config.toml
n_layer = 9
d_model = 512
n_head = 4
n_kv_head = 4
head_dim = 128
d_mlp = 1344
vocab_size = 16384
activation = "swiglu"
norm = "rmsnorm"
norm_place = "pre"
norm_eps = 1e-05
positions = "rope"
rope_base = 10000.0
rope_fraction = 1.0
qk_norm = false
attn_scale = 0.0884
bias = "none"
tie_embeddings = false
parallel_block = false
init = "uniform"
init_std_qkv = 0.0254
init_std_o = 0.0
init_std_up = 0.0254
init_std_down = 0.0
optimizer = "muon_variant"
lr = 0.0139
lr_mult_down = 3.0
beta1 = 0.9
lr_head = 0.00689
grad_clip = 2.0
warmup_steps = 200
schedule = "wsd"
decay_fraction = 1.0
decay_shape = "linear"
final_lr_fraction = 0.0
batch_tokens = 262144
seq_len = 512
doc_mask = true
train_tokens = 2005000000
steps = 7649
dataset = "wikipedia_en"
MLP neurons of a small language model. Each row is named by its layer, matrix (gate and up: input weights; down: output weights) and neuron, and shows model dimensions 128-319. Each number is 128 + 32 x the weight over its row's rms, rounded and kept within 0 to 255. Numbers have three digits each. A neuron's up and down rows have the sign that makes its largest values positive.
Before each neuron's rows, "fires after" lists the tokens most often just before its 100 highest values on Wikipedia text that the model never trained on.

fires after: " |\n", "\n", "'\n", "|", "7"
L3.gate114:066173115136154153094191100107106109104124101122119141150180157128173165126117120075121170113135112108166170134140091077113137090166091123134097143121087113171108193139112119110167097113104096145098089060111106179093073101126195096147096149101135132155107123109044119120112131133143130049099111134147183150182092168076083063185172127114110157118061094091152157159131100129166110114119122107128155108115132113108122159140184165153141147142168106129187108049162171151117083092187101119161158110106108149181104078167142141100157154176167121136196127129090034149153140101114133113
L3.up114:066169137133119153103146170142071130113099113110131122115162175110139136139139073106126113129119130130127157104105150109153123102166129120161091152118149089166173097124167111097106132101173148138116101116121087136080136128110120074105143096128163142133176115128041146082174078147159137105114119135190120167137115104105151067104123146043112110118106173129125198164117172175147144087137139086098101164155176069111144088159089121113131178178135090096172153148160090116142146089126164111115177157108108113143163130176115126067188142156120180151128138113141111150177216108076141149
L3.down114:095154091123099166126188108128149122120053110104062122166190130120146104078177123118138113152087195169220166136166119166105104083158106111145132179103080113116127145116173171113116135134133081132144138134139076114119134164086163078112131080122167152136171142120100105107148109080118117075159070199111098170150131095164105054131145132087133125094112102163158170075091141179174174064105075099149129100167125078148145126134139126158159127152125186125140082117144145130129104061154149102139145156088123129073139184187102115124166120100096196114154109171095093168067150085096131201

fires after: " ", "\"", "3"
L6.gate878:148121144131064141102082160114102165159194103189136103075115107132162113161110126115118165171116130135100123113054186135110139077155131138123197094082173169129129134118104172116131137156117088109134190154083186170152147096130099092150102110142168125110062130149141045137099178088124069100149088122120121145150123142105125127195150119126109143140121077074103170150103118126137142129156109110111102105157095133079095185120135131115048109140102104174109106139096119123118119111097082159122081120157109117178123143207111062127137130113096106178105097147173115115054181152078076100
L6.up878:133110132157062129149103094081093144136143094205074097121092161056126119186114140151101162107152089063101121092098125127150123114121089077126184110111125063160092160111088108121183146137136105115108125127102130088152111131058124159104158157115125091146104096118137070181147110092135113115168119098078109087138130137133141105174145046133125150111145074072100129137152114107111124121143159139105144126144073094093142104141111151139098127153172122133094144145124104076099162173149141159133143080121125148105118153118113107121108118154119125154140160060118109153069156198101099130
L6.down878:102137145138172077087111113151102122138133118158196144129157199165122121090109103098169169122115153163101108125146131132121105102155143142095170110081119139123177166084117073094131127149123137147114141118153097148135123184043146190157162150106139132108128103145101111104143127140109122126100173067129122096106109184123089166164145123111066133165116117092135246137157117160086170101104094186078116105109097140161079077181135153130155113101133124082101150112122082130169147138093129168106154126128092097205102146131138083150122118122147087114103130068171112117145137176130130148

fires after: " was", " is", " be", " are", " were"
L3.gate497:144124137139182096107121111110136105094087085100110101155125154170172152069131131124113137155112105088091152158130171132145156150081140083103158125169140158177106110075151140130148158069121153101151148134111144111094079076154186125124145153059144154103128116155158088088122164090121095217103099147140126049059102154095190112144105112139146091133124152095133123133154196123189171072153107107140160153111133130118186101109172124097163088100126156127081135150155166128092125168176133118152110147085171161136161082094140158144148078138083155100143145077167114103169110156118183098
L3.up497:113118093118139087091180124159109151160107132158168159172092113146107130127138158086155169132224134130097107122162122110122182140128164145205123052104067093150086132195116139099140173107082162169128123104141112104141125079097130046099134153151170114115101131101119139141135139118152118144131145128117100131086210193207074136121055132154120123102151184144128152087153119180121142123198088082098117110111187097145144076115150106155136155145178131084084107159112104137136100116138135095122112140107142103140154182125129135125124080152133133121117113104156087194117141140140131146
L3.down497:144075119151140069095150087179100096139127108133209106191152107096119138095187129182087110125174130108124105177106077146172165081054176142082140114080075125158137164159102128134109144093089144216104118154076119116170126148144074128105205103145154122153116103196111124106075097119155121135083123084094120114107044151139086065156154112173088154082162124156119064104089169093147083122158148179124152179149149093096103107109117164131085138172188097149138113141176181136112148136106117071123123157095114120122110118110170121128124084106083116127047123121128082118093132106148084128

fires after: " ", "1", " $", " £", " ("
L6.gate73:163123170095097120099100153141053131142087127147118109081149198092090135096157144127086137159121118183108107056102151116106099164137175101104131122099072086134126090130159202134160140151132111167150197043113178111145156143131109086076183125093062094136101169127125142102098153099168122079137133153083163119117133157147123100169127213091128146126140142126095178137148167127167098144103135122130116133131141120129130172128153080127129114132099136100131086172146149069107076160131106161180157155105089160118110142157127105153140080124109073182177128154109123125105140131177099122
L6.up73:152136145163098138170142147137097141096150187154205084178139194094126129122213162152133119112110168085107114135119143099116086160121125123103128119100141109119112144148133173128154144162108098165127125158160172194117166214132120180103196171188120097127112115127092164108178104110145134075109125147120094129153076082128166054152147122123147182119165129120104177178112090085156175100128096132147135185094107086135088183145136145079138107125128125149037075131142112075154150168109085152157175138097168136097111139140065099152083138108108178159120138124103131103078118117144105163
L6.down73:187108073169094083140106123123073090145111133183155132167100153137147150153112176115138119057093155132102129157124181069124158135096141173126102114073156129124145135136077178100144112112166092175129146128119161125129186114079122137116050155102100133126118166179126094154123088129120128100137141117129118142115060188185168119166137095074091130110088050167159177192123120107070134159051094161056099116146122125153126110140150124133111106127118091194102137054141088135124111117119121136157136165135131045194127183091076150159131154143093119120098092102113131153126134138191108165

fires after: "1", "2", "0", ",", "9"
L3.gate996:159114093060083121126096131135179165127174130164109127137049071104127177163168094114174139107093115095110180111126119108185095135070146198167147142063091094131144091067151102107110123154166125121117121108115067064119083120061133139133094130088166125162112091140127154091125103122195140150122122097142076115101123094137113118085063163129137117137107117117154172154078111162094140122160138150112117080118104150142187103141134139143113118128048108129107133109115183088143075118115114077094138082133062097157100110093152115101096189169219147110123100127159132125102092111118149170
L3.up996:146171105112115096130095150102145047130134172113127158163099139131151120108098132115122148189125185091064062118142154124025113109161108100132178119092105193132147150170167158133116089133120142101087158107082155144120143127073110104123175091145099116134176119058125173122152142113116099089195157139144133120142131135124146058120151174207127099079126136115130099117156106098094122164109140099135174182135151133172138141117101114120115112103130136113102088044155187140070102138079139101126135141118090169126117179100144095125127175138146161166120124089144164142179188166058101114
L3.down996:168117101146129096057070170131128127120120193167120144176073141118139133099058116118127140144089145133111074105186143120165078093158101146111155138070090111098142122132128098195142142122134140166103091117108127085118128096117096065115143179127153114140185126170185139118072151146130110126133136084142127175144094173107136144115142086116165139167124127098201142074117119106110136169093125099090174091141142134135172160137090145125113109044132169115080097108140160169121145135118136154119150125136116080156127101096166151190085170091109092144121141167113107144142101155050128103

fires after: "1", "9", "4", ","
L3.gate1061:137179145140059145110157145148130158160117100100102093153079137185115083053126108105110094129123126153086114122129098177150141087144130112181145149190110111091125115077165077127100151118068075147156162063122096083109106116066128075124152151119108164099148105131131109103118158143147156121162202119158092088170143095169114116190061104090115085090118134129117128130179108114184170085182102145130201127071212187183113132133140123125151103074123164179171091125101099128098115086095087165108100127119061091172078117154113165120091151116093105134110116083169129190140103140129185092
L3.up1061:112113098123155137062106111171100153133088212168071141133104132105134160078119142120058121190134102200115076114116097105109080112089107140104151113172117073108078132107081151157147183130082140139141085136097074101119128117134125112200131123127151101111150157178084109141085146178119119100090138091153084142104151145142134102192099157096142148129129117088117137108185133121129176124151173170134154121129142190213116120172096180113134142142120135142161133150145147109123151088104041141143124118140144182126100110125117199084091134106126105162127187138142124062137133071169118104
L3.down1061:113104097139186125063187143142135122113123188131077095092123091127090086181124122092104126156101117084098103129115193104133127106136095139098147141089166200104123155148079128117084181133122105117104118096123131132137147087146025117092136134131133124159145118108137070119134047116151148161122132104099179081137150105099118113191111085133129098112123136140185142105122154140144118166185172139113115110133156180122110194113139082117103204138111160144181090168117119133114129126089160110140174087099130123191131085193144187154161137143104104174177141125092084130164163094127142137

fires after: ",", "1", " in", "2", " to"
L3.gate957:086114127108096086096158146118130105088139150144044159140079193165146117092071209174189147128125145065111120155066131117123130100109123116133133145146117129131089149069128103145101143159117170098113136129171113106136060177084132107150125122105121107071158145074121154158168148107145143120129144152124139128097114114123152138172177124095065101178105151120095099133169144146126136129093118153108139153109147163142119143147147141109146120147128159160136075117101157111102072139175091102076095104115098147108131143132149087087178149149106115113071101149087108061085160096093135136
L3.up957:097089089073098149126113119183176188148095153175105093149112112129086082116107048143149025143119091079150141138187114142110138141144128091155089139116118153160129140116157083100116141110143132073133156098169177154145091193126121091142068127077192122081126156116157173117155108145136104164132144158140133151155165147159069110183113110127113139111126130122155136109098109126113149126129168131093205141113100122142123143071107151194146085161076127176132118100144124096125163086103146141196208133120163158148162142142139145065113155184144149121170174116084085136141134105111084114
L3.down957:140092125072095158188140127151111165163169104089177114188122092137108117154129107146108119118143170135085152151102097093161133158133077132090162095115112073103167148100119138085113135141086090104185154167103095093118113125057103186153143150137116149137079121121104154113165124114151135137145110139132093130107135089136041119152093070136130155107156074167111095160153099072110153114192109102137154149108176142105125155137110142137131139098167133168189116083152101079150160102129086119123156095122179116072069141176113114125186171138099125148147113152132117073151158164069109123

fires after: " |", "0", " ", ")"
L3.gate1198:096151134098123165123111127059140201169155159143196150154119133167133143140112204133113122164109150137160172122130161133091114154069136111177171149115169127109110122156112147108100092150135132098078151171107137123133169079150099089087068152146168121171112134056156148140101150117137124096073119134160107141075177109102153144115093060137136128216138158097102128119204150131101103162154150108141086144156087121081075130157121160112120129138122145077133085116117135118106145133104166087125130090128155169099080171176102091061132109158110127129141175167126182227096156184099091138
L3.up1198:121201156160141131067132186114177140085091174200122173142193107126066148111072167130142108069138115120099113175158104132109120101105176105109158088084168180145149138137137138101154073159101149193103132194154132125102092136155093130135196080118113177110101147098125121085110177179117114143138081117103109089098164074172143097139112113134093104120167110097140067128163114150109102122138120148123139055118209181107155140095169094146080150104144203150077137074143117105127111143149129151072150142087146133145095155169123158150140165179127064104100060101082113143143096122094113127
L3.down1198:104176102140101136092148169121112076080158127136098217122103126088115132164125108165141163096146104143155103113092203050187153127101142170110092106153101149165131139197108108084125113115121116165168234105178112117146127180109132079033116176111099196101130113146121130121138078161127145112052143134120142127085173154129111114119149065177134146116089073164176092150100113194164167108131156118160137185100127119132146120115150145121166123129117108177076094148144121083116141073159185092091149139085068110131152128161128170161166126177116092132155127109136188104101116105160125163

fires after: " the", " a", " an", " more"
L3.gate902:078139081065132110099094113126170110125105156118084091155097160122096120144124117154088155176105072121090175133104176123141105119095156156154150131137199098155146166155140134088161088114149185072134102119111134149146114090146163131135154116136166127090132128101101130165131092116149124179134090097102189120147136118119157096103132128098098104172123060098084111128111087095142154065129083144170123162105089112140160135100162084056148112122112067127091107148048115080130151163102130091113119144157092101098104127071114105052117151143153137189122132135090099057121107136105145096
L3.up902:046143139100105111126159103137142145089061137119086098132145096162178124116102150080096085136167149145141083158187122148124132149144149163100113088122116162107067143122112146133194119102112166137122124125129095164113184112139079147116100096075094171114075123090146044118137105183118112114050116113126111140109127142063118145087181097121103074135189056115165135128140142101188138118120156101141145150150155117084171119088116135122154047152132104150056157112117044125173143102105128145142129148160108134087138061127160135107120113112108134181191163118177085150111128087078158057
L3.down902:160145159167133145123119163129143127153078107139074066133103141164099050173120137070144120161066123141121070162104115127116051138208115143108147114184127115140109122162100073108147162142144140100074093088150070132084141146159094094135151125097099087134138143094177113094121082161097198137131157154157131153149093115059134148165109157120132092146042076153116179128100155108184152161070136106113103123137167132127108153119156109106096206050138150081140080083072139137160154146124172187116161140106096099115119065187150109126156169113123076125150113152124150157073134096045106127

fires after: "\n", "-", ")\n", " |\n", "\"\n"
L6.gate201:122168162161113137104164142122144070101118099083143131072129139128141099131124180079197102077111140115165109096124117122068132100152119144109201182110132119099142137100103176152164164147156158112110147168125106140112156189097156132204143171171095068117116181121115155102079133190112113137121171122156126128143161095153152093104123098125118090179083109098120060099183127167096119109132174116106120148081113174088118138147066117171136115145124102066173103168121158120040135158121172084085093102101152145118101152105109144114130161156121104150147131124121147122139149131177156203
L6.up201:143170115157132135194152145088171122048128085073126079125126131047133148160097159121187090101099143148122121139126147096087125122148098132123136165066166062110131106101173134156119093150135100164122160145129091143143122115104097123164117190182092159175165181168107114122146107161163152099134156136120116135123086163164127101116115127165087175125091131127103129089101133168105167121134101113111129160142162087100128119086057159118125167140161092079135150102125146073120170150102146147141116099151116136087160125123163070157065165134117127094178132118151167128125144077154074168
L6.down201:102135139163139155139159123089135132119141143120150130173123103116129166169108205153183180089083124123115116111152099116147156127147157181139161179116158059109155139062147141167082115193139135110155141153082061074133172128141115118178140166133138139147121182179153124169120152146113135136126069117172119134146128099143134145126105097119118104106130068111121130153098118159184121165138133195145103116182136133102126099140114141145155155166120129085187103109126188110136215151169150169116088163116117184070122163127139150146138154140124128121114118139125130114158101114137146191

fires after: "0", "1", " ", " Top"
L3.gate1341:103132161107143090126107113126124165162144123157106130099118127139128134112137092077115063099132091092188133137060121122179154068133081146168142156142138146164164123092097143098013100168087147137138112134094130131103121134119161111143124100110141123098130128159078218159119131151157125145056066186133146088086100196116083179150097128093128172096205139112146138141120181157129125110108086132130136088125118158078077123121198193161131132133114119153117123185118111082132141090090170145147117137178111149109102136161078141197061121053141145111171118130147113179160129173149140097
L3.up1341:101126122100099120138147121158080164151110138161138168092131115112117162132145128113135101136115089111140113094072154177144152082115149148117140123152094130141074050123163127096088171077156120126104075140126080091166136117099124176124119140156095094139120115142175111137114146132154110121111108106161122134110159143199149159124119127119157154132089098170125127148078166148086147178154134149128113131080095177137097131152144171133131118125156164123141105132094109079103131142124166141110116125204112134148159080111115136157122093084139086125122160126071164124163134123078112106
L3.down1341:083104073086189109062097170116128094186144200100092161125118154155139089092152104137148114152152100066172092160096137075110111168141090096101127120154115114099146139128184113087097155068139200182134055062088117178166165130141125114149122098133143126116173182152129124114120065150103098135132138120141096103160117138123125130095069169083136151128130136110119142115130160142134134202111105117188140177161100153065077130073146103145152123114191125137167147126170136128069088136061109138157143113125159152178149092157156192137138143125130144109094176151137190113138163164121133144

fires after: " ", " .", "1", "2", "6"
L3.gate1325:143168162077149090101107113134123116072109117104174139073145159172110039125128093141125134127119097105093169123132162094090084124119170148145177118135104181156152155124108097127111105129133126043156090106126162086191232109154145158152158191153177143133084172127153133078165116109103114141153128186179202223146111177170135099158161150161137103123144150197150166161174117162071126080152143158151176107150142172202123106129182100122145123166104170113162141163090159122160101123092103048095224148168087102134100170144119144213138111188149146120193108157120136135093120093124160131
L3.up1325:139084092120132161126130156136107162125117118117139151116188092130130140157166126142156114121150157159199138163142155179149106093152122125125169138139139125134129188130124095100147143088107156078098167200089108160110140106123177152092116064077120134183154141102166104145184134116138122113147114101125121151119148151123123113086091128113125110222046147087080151169146114108095209099098102155140142144144152138118117134043125144109198131149072171132184126113137109122169106110135098206117133119144174182156125145124113168123127126113133172101101105111076152131177105149175161155
L3.down1325:113135148157130149131108106122089139107159162097096183169119105108152136137138125145085175102073124107192102139064154077096101130143089129110193075166124122119115137128170172152115129107102140092064130121114107112079154134036141078064119118078108168176157084123096093192134139076152137111147123061083165173162179168069103143098133165117121154145086154143114078111188169095151177124141120142109110212129130139123118163159135169166138133122122133141132114132159117133169084111142138144153145108072124155136146211123066151112143141055137118131081149077127146173151094112076153097

fires after: " ", "9", "0", "2", "1", "."
L3.gate1006:106172134109145124112110120110097150149125139078143180093096115135074113124149116153086112129094079110126120148134137177169076154067191124133143071097180140134073175089099214230113139175145158144139231154107111110158132121143154150099199148128109112155086076119108094086085139119161083117138127150076122116072109118147193122121128126111180156139000083228179167153213145171140150114162132119088080139098170092101146112192149152126103134120163162164064112115146118138128140128189140107088122127103141095128129159113137105131148163121141173116049124194142148136163135162075100170
L3.up1006:170101122160115162079122130175182082196147117091094109065136097115131128105134163142102093163107152163112088144128129111065175094119129103124144171108096159155071136145112151130148101114102090111096100172159147040150135159159177165056096110047170106085106196163159085126113096163132130110180114143160122102115119109141136132163116081118124138134164133061109090122104121100148156082107091159136128098173099138184133176105144101135164125071101175163148144145127090088117116117081156157150133134131134105159119083188106125125163184126128110150110153063172096089155119042141145082
L3.down1006:091133067194084133152174144171125116077163179123125135101110146128089115095091132130120078111135184172139126179140157140096061141120037102111109174115160102101187151146120133151104086122103135132148120157160113093165129158077109126106089109102118135109054143134163162124113152144133083147148157191179135125106149107132128102133138093136141084124071117179104152139145135134159146112145092136146069108141109100152097129171061135131119119088161149182124140118121130121125137145136086151150081156129130091126090169174150113085138148071105110180091203104137180100127079097123119112

fires after: ":", "0", "1", "3", "2", "4"
L6.gate418:100115143165103172174161120154176174186118124109142154125109161141081139127175147089096173121153091099142114152130158110086167144125147129089111120124157147091116151109176158087115086164139152110132180204111117142118129150103097140161127183092088139138116122123105108137111120105110159114103096104088126093149142121135070139139103096118136135098129117087134112115108118140138169135108125119157077178096194181144111197134149121170165083145172160129144156110168063089147074050152104084174109110140165104161163139109086134116106133133152123107119174111132142133111100071072092149
L6.up418:160139138077108137189128158127108110100153141159122140115136136120143145143110077086161206136128129101161146109131081122127135148121104118175147064129107100152111126151057177135068158136118143132141142135144119124133121146156079145159145151151132176215153158111111160114102107181126056143123172127143138102117140126137132151132141165123137100140102110083150141110094169116176126151127115071179098106094168049221190078127073169087180188148100128109150110094122151175126141121125144130150093062139181093124155081126153138105094174139016139134109065158134088170107103069120153108
L6.down418:050132141133137102127129132088084071093149124151104130127128159114086087100138140173184186121134162106094099104106180136073165070106183133146156130130174151131139148137135129158066144171080112124134120169120095114116086145109094126100134101071143122148093120112171105103134099091187137103131153136120158154118121133128126148171165108155140154142092180096151093102137098145130100184175114080121090088122137106136075109148134120171088111181073096102149119100118088087100125082161163218090151134115131128096140104121144107108182129133122167140114185190109104104108173102147119129

fires after: "9", " ", "1", "0"
L6.gate376:068196142116160142117143073157157149140114118159055106126081150128142124078180092140131172181089139157163157131100111138118080125129178152136075044108129152139059114146139125071147153186168109096162162132168117150118130156161158103165164147128100136137140133079099128114142116116178191110108141100109103145115109126107072179168069085160081177094181120153142147152128198148093107064139137114163074087133146182146151092157101144094143123102134143133118108117168156195155139154134149070069127147120141139224112214159130133102117114127157129130157129103057131106110173135114227088
L6.up376:123151098127144088137083197177138106197138088122150135142134176148087137127109133132111090134133100108078082102143170110149120118116172141100146117108159092135163124140099151159061072122113084090117142177043171149104082081146161114103152140136087139122098123079181101112139114142191097048161139116146159123140129144084189138089142211175090104141131127106143167148108089100197075107114196118072135195110139130104087163128114138157111195121164149132089153178138111136142146184194092140104146121134121085156081094119160094154072106135101095106109202130164177121155119110140132118
L6.down376:149185107101117133104099153094079095124131098174162173115137156113057093105098118148102119129135068121135125152143152135087175158146146118114150093102119134116173098077130175140118241152135116138050175162124144106153137107082100048152101110107095144159059108217047152148112121107141084097106125119161118133112161117112183123155141180135163142108101103122128138110185092121119111154134086105101133170055149160155186111100154117144101178139136087055149111112149093064165156113133170093112177153137110049104124110162109119139131193097149157178134176174110133119133159113146176132

fires after: "2", "0", " |\n\n", "1", "\n\n", ".\n\n"
L3.gate766:085042126133144166168114151114158122107166104154098124096126141167155120115138113070103130148107060103126121109105121135151089140115107151140152087123091104099146133091122151129132160157197088086129141057124182123125142134187172095073161123104082090201070087113186138079126082148170195181141102082132067123119160142056177125136135126082098119127134128091062074096182144109152135153139190129188071167137146113104153134146149168203086062146120182200211159184134125093158092158115127113058075154095126110131178164164109069105169070135096100126123151130127072149153099135158133122
L3.up766:121156119091131097067114121172173164138104107139149128191149091162140086066100156170108125136124089137139140057140124168118157138067109155112097151110083225084108093166131083117129153096099180128094051128139126069120139089131116189128137121088093090105202108097108097159173175154152127158098127140061075126138141153152117143134157139125131121116215089091104120167098166150097146103086106109126123126102125148107165140155176107128138195163111118173201146214110131100150106099181115089105118151170072043064167165065111131167086144081086125128100131174142080151116162157216175088
L3.down766:158136137121126124162082120140119085163134061132064138139160112136113092161168164152150097138118189111138138182082132158095170145102129082124138118104137098093145201183119075119125133130149191102070137188094162164150130116152129156141149063121119141159185150125179119093148108125189105128161097143105082130130083110079094160076100142155169111106145180093115071127111170106117124162095171123141159165105090116071184122097132103149123153086156118149108097154093115112151115118131118125114125080119097170047115101149165121139185082096083137097099112110175077078141167159161116111

fires after: "1", "9", "8"
L3.gate61:141111076114126129190117112135081084168152128138080161141070128073105133158168127147113142096100178095148159124078118114170076108138181184173161092109161127132102074132127131084115089110168086124198162148136120159157086131111109062148168161131209120211108166160129185108168114128183114142106073102136165143160136117164121134185135086125117090108170080149112144086076120121082126138096109085059127117089154156111118162136088113150035140138098094133119094165141134050133119122093105089164150139140138138131087122146133119111124152123154209122149109095195153139119162175097112153
L3.up61:084128096076180106220087100154090169084136096134117134141110208124144117099148148058182150145138145135155198127079167124166091136090120123109153081192086120116161162109108143146114082113090147170136133125233156138161147125096182179125114123165117129141096157144086110130125102153109179135134135096127148143108158136133150132154126146157092141131103104105138117187197122122088165165099159110118153046167103086124137099144143147172074146126175173149161159058096109087153130103180113115172139122093165184127210095101101136132142167146104128128092104104112081109090117123136113138
L3.down61:087080100153094146087101129081110197138115153137161120108080164147101098101121141113156097180192135139117133097060131087164130134075150139085139112124120091136104063121107104105075126146125161110138135123140187189169148151108144136116087118106175086167143127098144170101145082095118119108069142108146163112178168159158101135145039112136108104123146142134175105131096142196091060210082088165102138150182099155171106116179105103131156135143147116095126158109103091084160146152098065147088124123069105103173164158152126118151098149145163074209109146111150170193150117055137102129

fires after: " ", ".", "1"
L6.gate242:107113083141125136120153183157153127193101167111140145159063129107127093205163133030116095114116148167109117153084101138175086058125097144074165084148149163119128157139115094185151190141166061154108164100131105153188130129173160092108124119123147161116159117179146163108146185154162119072130082122166186130161128134118085087153131152112111088117105111140157120176131127097198140149145126154149140118181123092075111116123051255095127093138141141104087121082146090163137114114113127077121168132129098077093110124082173120152131146112160133156133060107116085079129145154143114150
L6.up242:101125162078182102091173129136071123198142112138105085078122129108153113123078169087155095132097106120127152119098110055194098146144102121138113125165160060107159127075122077074141148114202138127144150132198143123160158141110225150139078099121129140127067064181161154116208152170118095132165111109068151106151089172115143078116152135099137070067136149108146111120086170132166148059098113129086169132141141129106124118147116196064164153136108148131179114135217152117163137104123071090129080099176128067140162123123109057117065149140147181133108195124164108141115108084152128124
L6.down242:132129116061112118144114181117216137160139161170183106153147178110154150152127147101135162223144154181175144137107147083144087108153138115139120139116158132110065113137128080108129125078113127122121132137123120138133131115084126068088059151157121121111106156156128174117087137086137147132071164116218156146209161053132118136102142127132105168042143112126155168091089147107142158098177132108132102123136086172106112160121125106111168140090149150157174099121151131199115138140132096125152099127153154102126103104107172166119190087148153108154137122140064115166126054184108141137

fires after: " ", " |", "1", "2", "6", " Votes"
L3.gate271:102164121157097170152136065171123134119089161151141152120133179120108117149083176132140124165101072092151115186106186076165073118139082185166130196162134118124138181173089087112135068115135109139204115155105163148074123121186177123102134139145175086116151146094128112127164106081116122172129161198139155115101129083148126179087142167150063144099164097111137105150113157107178101195136135142117145148095137184109099130171168173159066138152094188114123109112189143129140142178156128163088120164101066116122131146080146129116141138118127080110152154162118085137149142170070141086
L3.up271:113108122158197105119116104102161131122144179103077129107122072071167129141110149130178201091110116137131149100130094133057149065111168165130165043134087070114158143047137130128091143197162094133139165132121106134105141118088134174141177109099137092148137134147110116074061156082139121157116095111144135176129171158089128167125097117180162151072132135165136115148112141094088114103143059119126109051091171101154121148113116149124149130177133132096082084194174170155102132148123166128125175135162164168158151124124148213146138187115131117159152025107143124124108142150103126132
L3.down271:182101157190077148093099118087127140146149139098130150131113106151171118119131116110140212204059163139163169102144076113132064076126138147123073114160131109085105151136144048128134123153156060086146198119112103089097107111114132185113131090100099101094149120155110129162095079073092133080116133081115146119160108142119132121072140090168155173177152140139153112130130167152151098120180149161158137103194098067109145098186165101142147049133100099095050172139142089121147140159111110131130096132139148119136133151105143113130142055148160079107140086081152157166125154144083138142

fires after: "1", "2", "3", "4", " "
L6.gate295:128085109147120129132211095133111110112110077140128114107150178124139089090144099148211156142156076102161106113115102120146105082102086152082130124139133098141114168098072180047070166190092105074171109157127130126179143095124084157102165108114130118128087139125141140164219157123158153158133145161179120073135132098105151139124171124148110117103120159093123131125215127151139105142143120141184142099148154127089121082143161102152170186173094104157107120170156158114160170132182147141157133091102073143220112126150101165139100173136062172159123128089098136121147118133136129116
L6.up295:123138112115089153096122097126123130137128156128155028084150119153120188129064156155094113142117104142039088118080150141099130162139158119159117172094131113124117160110138156087168138171116166086139090093091116152162131119123164112188129115168125183148142133109159172074187192152163076155137140125121066170089162142100071093148154179087188105160061140117094069140168111098105151133105109147082106143151135098102127081196096138076140178124156147143148117202159070114134074161212134142115163140150144107145143164154130153142170129133110079143098051146100138054132210132093140161
L6.down295:169120125084188097154122147082184153185113107087146113141091141103154107135160104154106133097145190101127147141185151122124146098180178111105105081176122153100189141205130056158124165150062070071127138178104107123139121099134112142136089094087106190106168147102153144123140153154120152098098109134084142177106151161127090127134107120106102188130148102145130123146138069155164149125188065111195104144163152126139117098106153131129093130188126122103111153126117132142119156162053104096128095140102063151127161123139099057180130118138169114156150146122108179153157112116096115106

fires after: ",", ".", "3", "7", "1"
L6.gate1247:156099141142123121138198221150124172135143132146088169155130144107113123155145086141143060102146067100137150097143117136116163141083147123189121157110145123113151068113158107095099153131164137107144130157055132095132170188129143133152106192145094101143156077132128095149130130134185142102127076137186140106153125149140133137075130116111090145089171098123124154127098123166165170175111151091184173117154158138162123114113146149156086058154150145110125135218166134162098132090140133167112147146185170145184055175094140129105189165118130120180172144126117093109150156158137137143
L6.up1247:129098130137109074097189124172140153116175087143101122165084138109134159156124096132144090194121167096103111175165142088140128122153208151132111175231093136164106090116155122142125163128118137089109131139112079130120144115104089173125171147069122127125117169134133122134118150115188078127149114127120105099107125173165121182081113121115094127125080133124108135100146166060125125075096173067114136173073111156190173150167129149115111154141147108112173146166126131104073154122077161104147125168174129095160119177143174180126133084113067130157104061146110125125130134104060080120
L6.down1247:139088184160122157082132105152117142161139086153135102160088097103127127134124163195147100139204184073101100100161148126121131166149073083123112109149085163165107148125116132160124091139166110124086136143068103160132102148126134118102098162121075168118115139124149162124162149099136094153065175116122174107153087100104105130195143191160114093166178107117150095157124137168145149109099134134132085115123149153178163176145151116075137140135153134184146101069167136136111146197118160165101075092123161157144155141092119167138123136103106082148125105093130124114123124113176127095

fires after: " was", " were", " been", " being", "0"
L3.gate185:093108081106148133139146090129157103136124116135109124188125136141157088100052142110071079121154129143098161179112120121141105097117159206126134156148087130139148136151097088115088116100125102177174128116142160179123102127129194103113132108093102151113124115084096112103152155139121199079127121139184113064130161099098161119181086173106155103106117127169077118147158131102165150105133131086105115170102161142190114153132129132158186128121151085146112145101152111122114082118169160151099166118122157176127107142129119085155132056159138112081100148137184044130127139189115147082
L3.up185:126138130146131103098165096120136119108169066120126089151164111103100128082049112127135140120162104139131134164145128158107165099198145156102191102218092090067184125109142132113087154111141122141117142109121098080087130098138109141152139171153069132131048137078131145125186099113153183149146115148133115181139124156110132121160097101111121138157137141089133145147160160045132121089168106176122138128142142135118118083115124144124161214122123078096111145139139189066156133148150137049150145080107136159160106096096116135153195130084096144191146128119140141064139146138161091157
L3.down185:143108126141080141153153084168129109110119139086119092107180209174152133169139093131136169112112094131135133179123133106111134129138058144107143096169144072061107142088121127154137141077121130099165135155164158143168112144158142197175157153057107106122064105070096154090150151122119174131148072099092127109133110147063121157180164079162182121155139113180083118107085159089174149126152138093127167145157098161117140128113121140161135157093136141141096143118130173116164097147084077115148129115127140126183105126141193101151144114099149128139112119062099137093162114104103170196